Weights of a small GPT-style language model, trained from scratch on English Wikipedia.
Size: 21 layers, 6 heads of 32 (1 for keys and values), vocabulary 4096.
Architecture: RMSNorm before each block, untied embeddings.
Training: a variant of Muon for these matrices, 6627 steps.
MLP neurons of a small language model. Each row is named by its layer, matrix (up: input weights) and neuron, and shows model dimensions 16-111. Each number is 128 + 24 x the weight over its row's rms, rounded and kept within 0 to 255. Numbers have three digits each.
Before each neuron's rows, "fires on" lists the tokens most often at its 100 highest values on Wikipedia text that the model never trained on.

fires on: " Br", "r", " br", " Gu", " es", " Gr"
L13.up628:106075158114137110124149133102090116125147135147142122147129090172144155126114116172113177108123129105117165115123153137143118117164122190130176106127110133141120151119138164154117113146101102102130156105105106131125130115142155141165160101093152155141117146115112089126147117125180134107

fires on: "and", " career", "board", "ight", "ff", "in"
L8.up574:136139106147122132106130127156113154110124156112147157124111151199094140124168130129126121087145138131131105138138110163154104150135150117146132151147137192147176147159182162126127152089141165173128146133150159129133131133137104148104139113119169115122135137090119106125113146135135125108

fires on: "ect", " direct", "at", "ract", ";", " Pan"
L6.up514:121120113105107152156080107123147123095101156092079101085075147120188130083089155135183151127088118126171098099130105079106134090141118125138117132139110133111183108155140092127115105128123115104148108089123167140140142125114164109104130100126114120101153107135114157167116130134120109133

fires on: " ft", "ter", "ilt", " it", "ined", " Street"
L8.up609:181130168113112110110091128105135122137135120133131139113130163143123112086092113098114137127131109130093122136150122128142108110160088122153136118139161142165123149157118099126129107102114136121130108110135156163112130162090130107156116133122152114150090141120135098137134131117174103098

fires on: "em", "en", "wards", "th"
L6.up653:122102181146085120159147131120104096127168131135097153163161131116125155162139104113146135123123156112137093160134104102221118155159141076118121128151134119093149123110105148093141135142137153138159178103128139114133121175143149111118146113087135105121148154133164126110145138151172110118

fires on: "em", "us", "am", "anc", "amil", "eg"
L6.up655:143136120147120121116135119155104113128121120133178154151115146150163155142162159141119138120143101137112117171140120165181125120087145122107117125129091140102151095151067107115121128174127119109139123139153145103086142131137122145139133117111141118173095151121125117144106109130160167115

fires on: "h", " became", "4", "2", "es", "ats"
L7.up199:137092162144110142152103124135147106138106112148127125106104137135153095129158153090122131133162092116091104113125134142112146180114175135136123147111114124092120160115108085112131118100137127113161131148122181159161076118110163150144110154150101126102081171104106141143141108096118187168

fires on: "ce", "ure", "ter", "als", "ters"
L9.up701:140106113128135076158092161101083126145131109133136117131133137077142140122140144159175100131128119119135114147120079102112071141108125113134128133128119120129118094110119125143144145147119155083080086157152135139169104129121125111132100150108127178135095127138122150157146155131130153152

fires on: "let", "at", "ect", "ort", "od"
L6.up491:112131101120125145148174120121132118128048148126156132131107108121166104104119163087174096118135127136184080097110121113095126107155132110152147083135113120134109096136128071114126100081104082102130105121134117127129141109109106184116125115129116128137120137104095128126122111141144105106

fires on: "ay", "ey", "ox", "icle", "ice", "ot"
L6.up473:134141091129125119137106130107169125134164116148167129150116170091130138105152140137117144146114152132155129053179161134158087078147102137101126121123116181143110146105165085147106121116133169112071128148144086140129129167117101136172142131112141127132114109124151114112140137181098158162

fires on: " |"
L6.up302:114148106160149166118132144115117083144119106127113104111117100112120126129102132124146105134143135138087130163100124114099095173145114131139090115138122108149142117137117137103144126131130072151123073148119129105112121107125116128099110118109119094087148171099082151103088112103163134053

fires on: "%", "end", "00", "78", "umb"
L7.up342:144108163146163126174143162138120085146112147133080127149102138168134155119112148114103119109115151102134095109122153149088108137081127153152157142123089131158129080106099095146140134069099106110136166140125172126121154165186124158130129159139126133097120134059119130126108126117129160125

fires on: "o", "che", " Cro", "rop", " Bro"
L6.up445:114118139146109121126162110147118106131101101119107122109161115145132112128111147143126129136120134170137138087155094140169142162113141168138124090142063129155159115139048118153139116109127101126128142142124136112123140123115137134134123103105118167105145158073093122129150130077139077135

fires on: "ab", " Mag", "udd", "ober"
L6.up132:119188129145108164116160106131092152187125133110115156130129092116125123121094104107101157151146150136129156148116131110167122109141068133130111121148143125183078155146114114142120115095111134108105129119126096089121112136127119130120132154158105131119140111105105128081101083162145164099

fires on: ",", "s,", " of"
L17.up13:115134133123174146173146183148123152136128151104184141132163107172120138148094142109157129140111094148133109180119178151149118140136139119124132161123116141147110106115118104123114124135117112136150098172120113175120114088120125146114174089115145130092146102123152128169151125110085141115

fires on: "ig", "z", "r", "ell", "ic", "g"
L15.up163:106118130098161150133127123112100118110129167154144113068111149096117120111159113087140165142097137098126176100110106124111126046131067102115140118115080153129129163091126128125135129118136105143163113140112149178123090083160159150116100134129118138118098087117133184070083117151156131113

fires on: "od", "as", "ing", "g", " |", "ight"
L13.up85:115137144171114135124110133159160135078130156126099117129129156134146107149137123159158129169131117102129094125167138151157145136113069130150099176106112139127136145126147122130143155115134132153080079154086119137144123157106169109080166113117120134093126137142105112102138167133139145134

fires on: " or", " and", ",", " g", " to", " a"
L16.up716:151148103094100147133096175106117105158113106104117141142157114072111126117140135173140102117152079087135162159113116107145131139118110106122182150120136143119128168120163102121136116139126164137107120126145134133115131142140120114173122112140156080104085118153101127150137120111142113068

fires on: " JP", " school", " sur", " Mot", " birth", "re"
L8.up410:146082126108140158120142111120107132140126146138162155095128167115168150139109129113102114098113079102111109096137234111131127115132134131129156129101130109121105160128162153136147113116135122116114099138140177084139122127112129131096157103137143124152103137141164135115135150095132144103

fires on: "is", "id", "a", " =", "em", " Air"
L13.up29:197130170127125133135116143093166158109117159143128135099100137137134144182122100160137103138085112152116142126128127161138127152094111107113099152125147118123142133113119157118156107117077105102110122125067133155123123107149117132158103113099109117140149135107166134062134084118131102083

fires on: "h", "A"
L7.up64:127099130111119132121143116121148143115169148176152116108127133140113146153136156107108102165160124134097130163099137160154132116111170113103134131118120156096118145152131103111137141102156148140139117132122160147154117151140141133150096146121142109132127147130125133137129132080116185137

fires on: "p", "vent", "ig", "g", "otes", "ts"
L8.up363:103133115114116116120113125104161131119127125102133131128147132146097106136162134114162129083126146102164112140091120121098095109159171147148126121169100161133107132134123160092089096099116114138106088094116138160147127138175151111098132130108116110138118064138111100100155129098115156149

fires on: " him", " /", " himself", " point", "\n\n", " following"
L2.up766:133120157148087110120097134114143092110088167099147141129134111124119115110141145167131152107129128143166104108128137127108094116081176129135160113104119165115110109107097146120101150103177132111130139178142107146169186121173177100142133125121121129116125108121123141120146142130107153130

fires on: " num", " Cl", "cl", " bl", "-l", "ried"
L7.up235:111158135135131158070110131129142128116069123114147151116105155152121111163080143139127155120141143108165171150102057148150101068148097166121105153122149119143128131145161139122092172114132077123120136108140137150084179109158110127117153111125160147112145157156130106149130125155104088114

fires on: "ro", "o", " Bro", "rid"
L6.up496:114142191118150132129131120140111155147074118125132154120130110181129138150124109117110134121112138176190134089152128141147133131107131116171123072140125117116164100111124062183153111114101124119163124104149126093131125098102122095132112102178150166124132141127125115122099120130119114127

fires on: " team", "ter", "ement", "ined", "lex"
L8.up691:152133197161102097136072151132139154135136135136112130119106135124110133139150149120108142118143121136063112149156095135102074117142066142147147116158140160140121141145132120119133123089115122150105103116147176205131143155119138103122131123088152127110084131107088116127085108127172127120

fires on: "-", "ad", "al"
L7.up743:171147089104087128126107118105142135154119092132116121127160163110131144095137133098129127130150164110109123086132205116106120206131149130126125112099115087127090150131086180137138121158116123131128144136150152115130082122157112138119131168131132136104076162134120180110085144103136162160

fires on: " or", " that", " &", " per", "a."
L13.up740:104134136136148112129111117133128128139129125132124122123149132155134105136084134117121127084119091151121128108099099169152143118113135146157184183124099110140099165118118088118124127111152133108097117160138111109107178175126124151118115140154155136077148137090105165090203141101104131115

fires on: "ab", "ir", "ad", "od", "ried", "ober"
L6.up308:085176108115071150131165102088151129155097136135124158158126125110094129110108108150124094169138139155124172121125118110162167127141102112117152134104175127182134096155125125138147182123118143129096120156129085128145142147149128179146116151128126127131126126152127137099157110126126133101

fires on: " dep", "il", " adv", "al", " Av", "up"
L7.up436:197113096126115135145107110085093129137139097146072121116129157101127154119143125090127129127150153127133152066126207141128138167109147143125138119154150108128126121097088148130181157145143128102130125124116141109156133143168128106144090156102130127154122108096114170109097114123131166162

fires on: " made", " without", " with", " ref", "icle", " although"
L2.up316:124122153087101121117135164165117103125097144089164112129166082122138124161170172131146169169138112131131129083128074133135089099099097120127115138129168143109138116148079172092136153107152138111105185163129115125168132118132141115105142110134114125147114145145148154171113107130144135143

fires on: " 18", " (19", " 17", "19", " 15", "gh"
L15.up289:077138152170136089109134093123114154128110155142088141138103114176146157101147137160142124073139134117124157131143114112122141135113143136105107137104134112142159138157081154105159130142112143176141130115152099099108081099162142139098139106120095069119123105168091140098125150131157096122

fires on: "an", "all", "ism", "ution", "imate"
L9.up68:114141156117117101146131134115072148123130135110100121107104078150104112092136142123174121153122147169112131138110113113132171121150077142127119119173114117160124155125092126124150130110151112130128131165137139113118113120087140105118164098116158127115129101168107106138142110148109109138

fires on: " and", ",", " (N", "M"
L16.up502:167130165120141116196123162131092131158137132151162115113125106109148110100162147118152105098124125131174140155116121117140161149137126148143143148125122092141157123105102107133103109101125154124108082126156116131140116098130106162145114111104140099113137143144112112111106132118165142076

fires on: "lo", "ut", " view", "ats", "th", "ul"
L8.up22:134110133093122157104115124087155127146124118133134126127163139152128150140117124110160135158144126103112110132113170124082148100119135134130084098122116138160072108102089115095122134138125129113097096133113100126109107136086171107136113148145121117154132105153140122105154125098117150126

fires on: "ts", "ut", " again", "ats", "che", "he"
L8.up579:121104173133130128121088129081152132130118126161125108108156160090147156151122136113162148139131138101103110145124108116089112098133103134136142099130124151130074123121069093104122116098095105119092074134125154159115119140117148094132110158124124111130096098133139104117117121099155152138

fires on: "-", "–", "u"
L7.up278:125131135141056114186081125169123156129151121107116132168128140119115109125150120097152157144105151122128121118137173124147159181154128147126154118137110146163134104099109115151169082136158160110102107149109108119147147132171141109146106147088112146108138090099108134117146124107117157144

fires on: " |", " =", "te", "or", "on", "str"
L9.up75:131114093129105134125147111134193123138155135088154128139095169103137085122156156123164128111110091129101151118126110119129126149144150139149116147136131130056100142145139118118126125112130090128127147105152137155117124129093159146153150132139144137096157136137144127109084106099120113135

fires on: "ale", " radio", " trans", "US", " rail", " Ele"
L2.up417:142096133110119153103124138153134114137116146152155127126114175128112160155100098149151132146139112109116140148102082145126125124135140131110088146139138135116130135151164125121108182146181132103100097098121107121122183118095138102123085110124145117103149129099123161149098116119171108142

fires on: " te", " trans", "FL", "ale", " offer", " public"
L2.up757:132139174121123129138135153190104131141113127098122119131111164076111168149111110161145152091133100087133105163145086153124098119154127151113101155135143145153113117162125170085127134132122126110073108088111136125111141086081109154120090145121110099146102139129147114121106145112128133119

fires on: " 18", " 17", "es", " (19", "-19", "ic"
L12.up523:128144147153147136089125118111092144109106142142132146162120115139158145105174141135124133077093173122122138158140158115095114087104110129135162131140158126136107168153091130116171094105100139171110114147128106101107104125083146158110146153136116117146149082157134113144115151128127115095

fires on: " can", " Mag", " June", " Vir", " You"
L6.up112:121134142131095133122151124145113136171098101133131157107132143143137167094122130128082186152140161140150191111142116119155135132127106111116145130090142162138081117128134113167099124122126138125142140149141080113123072138116143104146138136152132135130163089126127114108124149154106152132

fires on: " career", " No.", "ater", " Histor", "S", " Street"
L8.up236:134150141081109121134172122118134150145176157114141146108138124146107146118088106133107121158152097121109111120105255147153121135148113125156136157093126129191127155151120113139152109143150163116142125161129133083112122154128145124126119105147149138142141181117147095130147135116140127102

fires on: "f", "s", "it", "iss", "z", "her"
L15.up743:128120111102150129144095111119117140120135127133111128101137119137163119144129126140132128146183144117122150133110139135156122117133179132093114120128123158130120106104111169147094137117114142120122108117112160130160154120094170127084138153114113123078108164089116155138118097107127065094

fires on: " Con", " Man", "ber", "ouse", "ctor", " man"
L6.up254:149078139143139091107155131114106073162108137138141119120142122085164176094125161123121090180131135117120148120114103120192133136120120204109128119122112164142121120120113115139132130119137127142149144158113076156133138146157098156159119145134126086126131145106075105095140127144134098158

fires on: "r", " str", " Br", " en", " ar", "ained"
L17.up473:079109129097113127167150112141150091104161164143128145136150102129131140095153140133130133137132112109086156122080126131139133093229093144148143106148109146140113150095145143106142146121097101087154117138144099148126127096115128081175128102143104126131066122093128109169147114137109149111

fires on: "\n", " one", "et"
L10.up174:100120107109142112139099172128103156097130149130108135151158176127130140140138119093087169155138103110139123161131119151077142114074170121141153163124139168110140111103125119155145087121143134113142141153147131136115153127117136159114095091132110153135128128108151149126118158089158166139

fires on: " Red", " After", "ing", " the", " Second"
L7.up506:102111168089125165106134084140119159172136140096137170132126131092123146135109148113145133110124129141181088172115146119141117110180168112134113130131128164137137170140160143098119099126128131151145111168142170105135083158142153160132129130156119135120142149165129112166151124118115142106

fires on: " Cl", " Mad", " Mag", "ass", " famil"
L6.up570:133121138155113139106178093129102084136112090113135124138177069167137137152122132129141112143122192113154173151090104110214163147123102128097119109112127153128111083103094152119133111100140109110149193119115094107106092150126108149123152147109119134142142134081124071079132120130136129123

fires on: "ill", " based", "m", "ak", "r", "ush"
L8.up117:109124123132163163131126112129144138132123117118103103121118092111113108128076141133106092126130140125120122114144255160151116083143127161118155111097146116110073114119132159104146096117141105126139122094130145163105128102163126138100142106147142159137129144145149097136127145116124117108

fires on: " 21", " 31", "un", " promot", " FW", " 28"
L6.up399:125100131124135138087125166117129097125156119131143102102154130138106120158100113146123097113147105113091129191116122115138181139150153143123150146103141150122129139129122146138090179149121134184121116120128131167150087102145108114109117141115141116152149164133133154139159113076115108124

fires on: "%", "”", "u", "ff", "–"
L7.up410:100140144155103127150111111157165149122155148125106121153123137153109108111142144088152128157124168078119110154144169148158169162126115169131164156142115165146127086106118090142148129116121121119121145166141106179137159155153127163092114146099134144111092146085125103141123120126129166150

fires on: "em", " American", "ish", " ord", " Mag", "ough"
L8.up626:087155104099113124128154119099152109130136176153124109135134070164106119116156105116144108152098125105151140128116166128125139097110138131146101118124121146141107088110105137117091113165126121108132125143115048069126111127192133109110080126143111122124177130140121127110173089133127133173

fires on: " Cl", " Mad", " Reg", " Van", " Mag"
L6.up290:124138147134155124068123132123125105124121127106096113115115128164086132162086108195152131140145158122117166145128099108124175162122077156162121110114083155100146107123140160118157137137137091157137088130130101129123130101137125090123092164134135131100167141114125115095110137092108155142

fires on: " and", " c", " ad", "ly", "==C", " |"
L16.up7:158100157189148107137117146130144106143159123109090135122101128174107108124145129104126129122111130124096136110106077138110159119139119128129110143097099132124137122114123147143145091126104138134131154144112068105099146179153089153095107113127113140106144130160151131120105138111173119119

fires on: " made", "ly", "ally", "though", "é", " ;"
L7.up41:159153092143118157117130148108116114145119136150134136125168141166146113139141144130128166064137163105114121135131086118130134103117144108115104120141117086128155098112149161102149109170106118140176062086101182113133073137153099101136115139157094130122123116145154139106142110085127119132

fires on: " R", "R"
L7.up137:136128136167158113127204148124095125110140127121146139127164133107121159114113155130124088112143168129109141129136145152126146068105151093137140123121134143121155127180146139100137150106124125134117124107092153112102151135124133108128102143118146106135145084129129139099104154137155065118

fires on: "re", "to", "et", "ed", "he", "if"
L10.up228:105142142121149143187140142089131068114143173125095152152187127162103111143125120138145146141128130138135120096116150156116168083097159145125155115118160166131127094152116113132130123084159139137123117129124117148124102126131149114138102066145153119097121115109120148135137182069170140147

fires on: " Con", " Man", "reen", " Green", "elf"
L6.up463:159085170109121099107141134130109117154095153121151147125145100136147122134160131131103107121124145129149141145114100155188134129118136199136148102123132152133122128115108075158158109121109133147158146128141124155141147111129090166137127147155116150124134115099079115132140089136117101125

fires on: "u", "”", "ough"
L7.up587:149087113165111114186107135175139085113161103151130142186135141156151125110181166087149143131158123105139095148143090092127157169105156128151146173138111121105124097071089085117121137124109132111107107149144174165167124137098108135091136070138096118108094153107098129130125143089131119132

fires on: "iss", "ess", " program", " family", "augh", "onn"
L7.up722:100126160124123152117091110117135167121105130124166097083071128125125109150125113088116116131138069155136184081116129111112135130158108175121122112102165126118097135155153112148120154142137117091126165129110091122115181071111137097145160109111140129135125105136129133159110137144130117158

fires on: "\n", " gen", "rop", "ong", "cl"
L7.up729:100146164087136153063142073167100168149109151125182107140077094114138149144115140150081123093144124179154161153126120096145097105153117100149089120144160139136117156155168126071097162120115116106119113143118095083115109099154127120107142098133127123149147140170138109149122142104135113133

fires on: " him", " point", "ty", " himself", "son"
L2.up552:117145173138080099110121088113168113110101106107120155121151095158122122141090143168127129132151165128154147090132133113098148135151154080105129120075096159150144099135108150129103101154135105113109131119135120127144168120163168096095133122097127142101174084096123130168147144141129163133

fires on: " Mad", " Mag", " Boy", " Char", " Cor", " You"
L6.up708:135138146151101164118173132130149155168124102101119150158168105158135152138128131142085135136138173149133198132126120119205157121154123087132155153072179156145076120094104134138094125115147136139128173139098103136117102154149091134131159141107108153177126097119115105078121162148142150125

fires on: " b", " B", " p", "==B", " \"B", "av"
L17.up624:135155193076112139130122124107143088126160115142131110124127177108145128130085134086136135082117178150103082144105122157138164139131099129123101143128051123099141094150147109147153140109132123143153134158168131143128129126157143116098105130126153129135130137126135138094119172094207122147

fires on: " |", " as", "ys", " mon", "ograph", " Mon"
L6.up751:131116116133111115121153107128146114131101159122095113128090096121121117119118140140161093125146126158094159152111115134153161144109104158125137132168119090141130115134085117089194135190119115118156114112132126139107172104062140158119133118151134134126101145108080125128101084102151133113

fires on: "s", "es", "ents", "ities", "ies"
L17.up410:085136150108152130158129167144133136093136150124121137099092119162130125113109108100117071158136153186131135127102128162118149140143107074160111157096082155159129103149152121117111181131121185151158138082121122121122100107121157180131139089119125112120150134115117129139117125172115116113

fires on: "ak", "ach", " career", " based"
L8.up278:081168146097121125149118135131133159114140148118102112127130080164097120119116121150085093145138150143119111144161231170155100109136140129177167144119139169145148119145154128086113101115147139127116163116143122127113150121185135127080100072149137125119120139101133054144130137132158130113

fires on: " Mad", "side", " Mag", " Red", "uz", "ver"
L6.up202:138160131113144152122129107159122118142127122085121157121112138162141141140082147149120126128129161121134135123139131150115126140131098110152123102083132134097118143146116124128142090111107095166105091149163133106089102146136125133143113121143128161111131129065151136077096137126084170136

fires on: "f", "b", "w", "hen", "z", "-1"
L9.up717:119130116125146132135103114112160161125126157153088112139117139176164145113137154162127112123170112098106173187106109168139144114115119122128130131119107160120085150112140146135110133133145144136139109134091098124146147135103124145108149153109099116085112172190104102110121132138138135078

fires on: " It", " it", "ishing", "It", " Second", "ing"
L7.up286:138099108109134136090165099115096126137107129131153157126118134125112143140112114155192150137120136155204126145097122111097133127137147117129103147177155133104130175114099157054122136113129128135116114142151109096104132139157151122132142096134114100121152167180094120161168118136114127080

fires on: "art", "icle", "ract", "ution", "ay", "et"
L6.up546:137126077137087101116124117123196146129128150140132131151096151107108139140146106132144102109125125155135123089140147168131112105137150136086107130149107133130107192122153114101162162156128155137071128144137137152132170160143129137166101160119126160123123068144146149116095129162135122132

fires on: "am", "th"
L6.up469:151119120110116101158186140130140142140161149171107128147143147109135121151134122119155110153138160154131097179106117125205143130117136121127128147171146141123120121115132115062125150174144119081087154131121120142158183158131105132130153158120133119131112125146147115159142117149146127075

fires on: "ud", "h", "b", "Z", "im", "ent"
L13.up640:080125060146120148131127157150107116128104116181116163133124140146122107132134129111113095078110140125124095115142107097117161120123123107111133103164062135137114151161145144116159101132133133117115135106182119132153097137152147128120119179132103118136123113088136138118161085100120122104

fires on: "ially", "oot", "hed", "ady", "ably", "ently"
L2.up762:180160102094124166140155118092128091125119117156144123132152124150111145156135136091133122103109139153104153130092181146144159110132085126157136120113147131089138134127172109155134100122122123171129194150124125129118124168159089119135182136141115127107117138127119138175134126118118129097

fires on: " Is", " Cal", " 4", " process", " Mac", " pass"
L5.up553:156107156101135216137140136150102127092078135125122125110127132082093121151110094121076134140123190160167112134148122100088112150145149134111143115128130129115108125141128101115147118107130158132192101117118142138160115144068135119127113111126132149148088160139160110138176150122106155094

fires on: "ass", " made", "icle", " bec", " comm"
L2.up564:101095155107125128122148146137132133110149140107113187134124113108131134113158140136100141129145123152126113128135124129139104104117119178180129124132132180165140127146101172109107142116125174138117132150104121113150161091119145140094155098126126121165072140152130118143118078110146071147

fires on: "g", "ish", "ough"
L8.up362:094156148082145142149153134113130114114137135122095089126117037071136150139107158133099108161089123114160128120140216122132093117103125155125157134101135092097108117115108107125121108133116094121122124121115097105107147137178147107084118105139125139119111128167130102105139097126131136163

fires on: "iss", " look", " case", " line", " Sa", "ess"
L7.up419:104139112102153142081128101084139146113152096166169110083111148096124141137085136115109109140146117142091144128127098143093103119158106109157131099089160127130098136157136149135127186101110095106119140116103143100136137066117138112130142153118163129167128074142134143142147176128115097151

fires on: " sur", " Street", " Green", " Os", "ep", " Histor"
L8.up303:156127148062105121128131119129128146143168153101141146102165122099108112111133099106115140142123100088138123091091255132134118129173118117143129128115109091136109150153139104141138105129115149107149078139116150093132108142122152121112151091135127142162140152135115111115154122121143143095

fires on: "am", "em", "all", "il", "our", "olk"
L6.up633:153122184146142138165161176151146082152142090137166141148176146111150122172145164122113117091137173140143116168137133136148063155124170122124134123154097152109140100117138137071160094133141118088114145155135119094085120115137090107149149108093122137119109152075148114143089171180135120107

fires on: " and", " or", "is", "ly", "iz", ","
L13.up114:126136119148131191183157115107144119161120157131066136141134116127085092088118131117151109140126149109085143145096139145123123115135113149091162100087079142130132126124130087126158107101092160110060121100125134128122136128108106140100124121090141122111150185151152119123077157092168116101

fires on: "ivers", " educ", "emb", "iddle", "aff", "ness"
L7.up330:123132138151118155133108110115127117146126088121128123082080110120103125143172131126102145132176083107138126075139067134163124146155121150147139176108165143111111116126160092115113146120154096093138177171176140157150139117093129147097154131109149153124101148147107126137106092144157145156

fires on: "cl", " gen", " num", " Camp", "lo", "ima"
L7.up107:118113135073102123104138098150099156125095103132160111107101106106113146151110125133133117145161126151141146138107094127138101083129119122106099137131151136103109184144122110108104157101149148112126122117108132113133147087148135163132090122120145125136190157143131119160113129147131097118

fires on: " ", "g", "r"
L13.up688:145158098135093053136152107121161126129179122112145149156108145141128107132107124115136125096178139131097144130096139120097115098162097139144114135139118164116119139125117141109133136138156120100094125087148128122136143144159108116101127102181098114091116080146137137136133095125107141131

fires on: " Red", " red", " Second", " Cam", "ishing", "A"
L7.up634:126127137082144142141131116124096160145119122111128149094129117092135106144123118139144115158125132127145110157123193147154101103144165105116121139161124170093133193125129125110121117113158151180156095131131136126125091155171153170156089153121131124133173172139139102167119128139114127112

fires on: "art", " on", "ull", " July", "ober", "ret"
L6.up92:111183119155121174133157146126148135163095128116152121147132117097123102153080143167127118121146151155140146166142146136109143143131131110109150151082160122146116141137132090118120132128122112106098117137116174145110122101148117130106153177120106153131172134145142170115096115143104139117

fires on: "and", "ck", "board", "rap", "cast", "ass"
L8.up571:134125055095152133106151117165119117110121156089149158133105150206100141117177138124118122068116117134150128112123100142155132154117203125107126140127139149112158112121161187144124161095126158168133133130135116124133118114124092151096146136112141129129123123093125157124121126122097118132

fires on: "ist", "mer", "ge", "ed", "orn"
L9.up173:146141127175140156136105148125109159125145110137098070106156136113170102186140107129116141163123097137150132079095132069142109115085132119114164155107124116118101120123092092133137093151162130136110130135130120140090138124151138135136194156131100165150142158070104135130083148136134156155

fires on: " at", "ell", " career", "ime", "iv", "ri"
L8.up749:133114100162116166124134130146122140127158130095143126113136106095138101133121116134115129174174115135146146100114255130148119179157113141123126132128109117128172141129185112144125135169133133110148152167120132060125128133144139146121122093133139110141143166112139150129165134135111133122

fires on: "S", "ater", " 197", "ilities", " (197", " 196"
L8.up607:154146134120096102140157143118123138150132118150146130118117136162139158131087122128112116135174099146103097115089140153139132124106123110144144145111145160193106128171092123107160172123137155140128142139136158174118122135098121122149113136140121137125132147103157085157118134135129106086

fires on: " |", " 1;"
L6.up212:126149153126147142097124149169141112130115101108123122136112114142137099137121102123173124110133077144123125171140092098097112160127108105110107177140102141110123093150066156097137114128140101175096141157138170152127156103145118115097122118091133104110106156146128147127074106129128141134

fires on: "ur", "°", " Candidate", "78", "end"
L7.up497:123124118179182083136199104142094088110133142113067127127104090134147138100135151134098112104131132148124119082143113126093106129093163121160141121134098131117147093093152110103127138131133103101138134153129093121119150133134116142103148131131137134128111124098140104085093118162163147137

fires on: " |", " 2;", " 1;", " 3;", " promot", " Em"
L6.up97:141119106164154141080156130124120110142151114133090097146148091158109132147104123158134094145126149118069137165109110120179163189127124155152083163123132108140149089114081180112125146125153097149099124143112153144148140120127115106107116151089137112121129177130120140092134113066127146111

fires on: "re", " sur", " comp", " prot", "ple"
L8.up172:178091117123112145081054116107115139135126104118166149105147154111150178131134128118130158104142100152114145108095170113077131143123111139100130114154130127126125130130159101158140135104091101137076129143147203110131121136102125125145127109118116113165062106111162068128131141089131144107

fires on: " with", "ing", " |", "aking", " of"
L12.up324:069159135161139150123117144141118097091145176132136116113125151142161109142132134161144104124088108153105096177158107124149102127108099151081136104141125149136141158111136124146111148085157101138126132128131109161101138111115120128111173079113138105098135108124112138109140147088085178097

fires on: "am", " second", "em", "th"
L6.up95:141106103074097087145136094158158119099154140156100090172144115147145111122091154149133114129151158149172155217140151124147147154144132122133106182137188152083181113139126149083148145163121125140092107125128130140134147140105134132091134112125118129133140111127151117124129125094111111134